From a checkpoint of a small transformer trained on Wikipedia.
Architecture: LayerNorm before each block, untied embeddings, capped logits.
MLP neurons of a small language model. Each row is named by its layer, matrix (up: input weights; down: output weights) and neuron, and shows model dimensions 80-175. Each number is 128 + 24 x the weight over its row's rms, rounded and kept within 0 to 255. Numbers have three digits each.
After each neuron's rows, "fires on" lists the tokens most often at its 100 highest values on Wikipedia text that the model never trained on.

L4.up330:103153162113112138142132093097104126155196073142121129143123149185120120142111119122089138103121137105109104112128131165136161082138117167086068107177136142092167116112158131112121166138151125130128146134155114150131113123131155108128149134143157152169123166132137117156077174127129176121
L4.down330:128093116129101100129110154113174092157097145111169141097148107052183123107177106147156148116111115143138121148107129117122113139091152139168194141076117141154108139140107117112163084141116133131149083117103146090110140136105101194150121142118133129142149083123087119106124102137131096120
fires on: " there", " worked", " served", " work", " place", "ing"

L4.up630:125108115128097131071133084137124104111095121093143094174080101090110142130146112137182096136114189109135125114103103119135126120116133111106105143130139123120179143139102127095152151190133079114147135118106175133106105118138131122110181122129103120110111133085133103156115102132124140105
L4.down630:151157153115105144107135113096117140117159140141117132141135132119132154117124129159137111135138125111139141097163117151123088117153123092111125136154087112138115117126134141086145084111132125148113100148119139111148119140163156080140088126126130139117152163153113137143085142140174135125
fires on: "al", "all", " bl", "if", "est"

L4.up303:155167118123140154106091125133115123122122115136068059121115108114122110114128116146121114141196159160096115122155097185122111148155147155183136128148144117092118091142129130125172117165097136120132117095114088138136173110124125124116107156124143088126119138128112126124150158158131152115
L4.down303:139070120147107098098140142180155078140091121112129109063139144158120168117085129124122118123160134125123119167104118119157123158138163127113144161146109116103149128147110121093099126144128133116180161139125124129113118146114126157125118115127099098114118144161148129157157132136138114147
fires on: "M", "N", "K", "-K", "8", " Candidate"

L6.up201:128108161118099136107128146120164147114141124088099125117150136110176138158106125122122150078088116113149124133106128118108144152154094133137107074107127197162117159086142105066139137127136105116134146151125112114110114167148126094133125060125169131144148135109134111118158117102126144123
L6.down201:164121100117122117167150145092177100144127108172153128103142116133108118151115166111107093148107144102130144132197129139119135111152137119118125132139114080178107134117130138135137131091135124127126071134128171078142131132116090148131126095112122171134153124146117119109124110154161145133
fires on: " the", " ", " was", "'s", " released"

L6.up6:193179103127164140101080093126128124121147102115146103115127119150116156130158141125121156121175117125100099150130161138120081133068152147177092094138137103118153117131126154128129107083105137149178137114169136145159113154156161133105134131125122176167145148139128158132150123149139123140
L6.down6:138086119179097117133156164105105136139067168118164170089131135111129149110149109120131101108118146112160095117127163124116189176131145117115124109123159118128106133136132110083097131144145138136109082141127193140135140119122111146136080125128112100144128121119133107126108123109133152092
fires on: "h", "at", "5", "3", "6", "or"

L4.up110:171154126118101115126109065118081156116097150143157145149130137123123123104137136081117153144132141159111099102116080107138095132137104152122137113134127162117156132125114110133138147125146132115166161141102158145150147123121141090075091103125154176180142168133177146146121145102122148119
L4.down110:116090150106127119121113154143151102110179121099115132137118123127117159147136142144119062133116161049139111113148145129112143141117133093131100124183117117120108093125163166138088119113135119127131125105111110103140131122182116101134149133130138100101108113118126062120138160137142120159
fires on: " H", " out", " |", "OT", "ing"

L4.up534:094142106122108141138105108140158131118134158127132123113121136147091136140091133177117142095135130102113121117153129125080123145180142141144162120087134101040137113148077167167138124161117136150099096141124157109126112128090141124153101140131149139126117123154120123116140144129138111136
L4.down534:149114134140128136111145126158130121107103122145137103167175143087143133110164131079135129135130170155125142130160127095157094132100150115089091154189137142197134143124172099069093141086102089122125149123130091134134143132149137130136136154083157126149112130090117160120115101094116152138
fires on: " is", "born", "iven", " opp", " type", "Since"

L4.up447:112126121118105107160104083132113131110185119087134095114165114119064099105132131105160116139130114108116085093107132119112126087161136133150123155158116161140122113156154115124177154121101171158114131115120129118142135126108076128126138147111145108128138176131131145099143147180106144159
L4.down447:128133096145165112092161143143118122141089135139133082151158149087186101118123133106095146130137150099126076162098148180188142145114146125111126130103148113120143162149101117144056087165118097146129128107111091122088111133128159108135131146126119125129145098122133121164104162127114130135
fires on: " at", "ated", " until", " following", " At"

L4.up285:118129135162119126102091141120152157130150112101108116134145139086157091122129147150113131099157123139146120133130115164140145124112090133136115131126115185092123138165132095150112156147096094122133088107085116098131136125120113116098153146130146131140141094126138144115159148151121096101
L4.down285:111146154081189102095148156107107166125114150173168108102125178104105150126122093135153147116111131137151121148141075158132150101113121119130120130096134118103162118153136156095162132112153127119130115169140130161151097135131148108123117104118105145139100176131138105119130091125149115168
fires on: " a", " |", " John", "Medal", "″N", " opera"

L6.up593:159130083135143132177124154090158116126119094149121103091162161115159106131140119135133106137136125164136141117098140137149089122103141157133126130177128164114132111130123116148137185090115071135128131160133101141143180144093163137100127143145113126107097095132132092123143147138115140135
L6.down593:112094141122115134071109114184113160120142142100099150154134082088114151151120102124114122092126112095130136153139113139125130086133117129113111098110134085141126148178130130112110118159110139123148125118128127154105112086170105141133130121128136140161170155113118177133138115085107120156
fires on: " He", " It", "4", " ", "It"

L4.up437:106134122128097119095070143157146168126082159108107104150087132101095142134114138127084123140161168144101119105124123126114149099131111095113130185145148107109116141164099099138084156148138085147146132134113110161162125142142120110113103088152115135163106156137108151140158121177111100152
L4.down437:086082167132137106124140136127102101154132116165170127081157075079123139123156104126146151139135149089119115147163135132116142131107122092143139106136132146131117139106171151094148154101120177097098152168147145120079136098112106138109134124104127157116118140110145106117108111106173138093
fires on: "l", "ed", "d", " away", "ived", "ing"

L4.up648:105145134154112166122134129139159119101118151144156144102159147154115143150162157104147102155120135134158081107183165130117096141112134169151091144126104102109102116110127161126143128128098075149130118127160092075164140109109145087080100175139123145099185172123110150140126155168141132092
L4.down648:145138115123142084157147106121093112115104111130091145147120071128148119101079112146149149092159110133094174160062101162122104105139132115136173140116143166119146131137153091108125114133170137099118105122079133144095091144152102167190179111096135089151115090148134129128148156084135147143
fires on: "as", "y", " following", "ante", "us"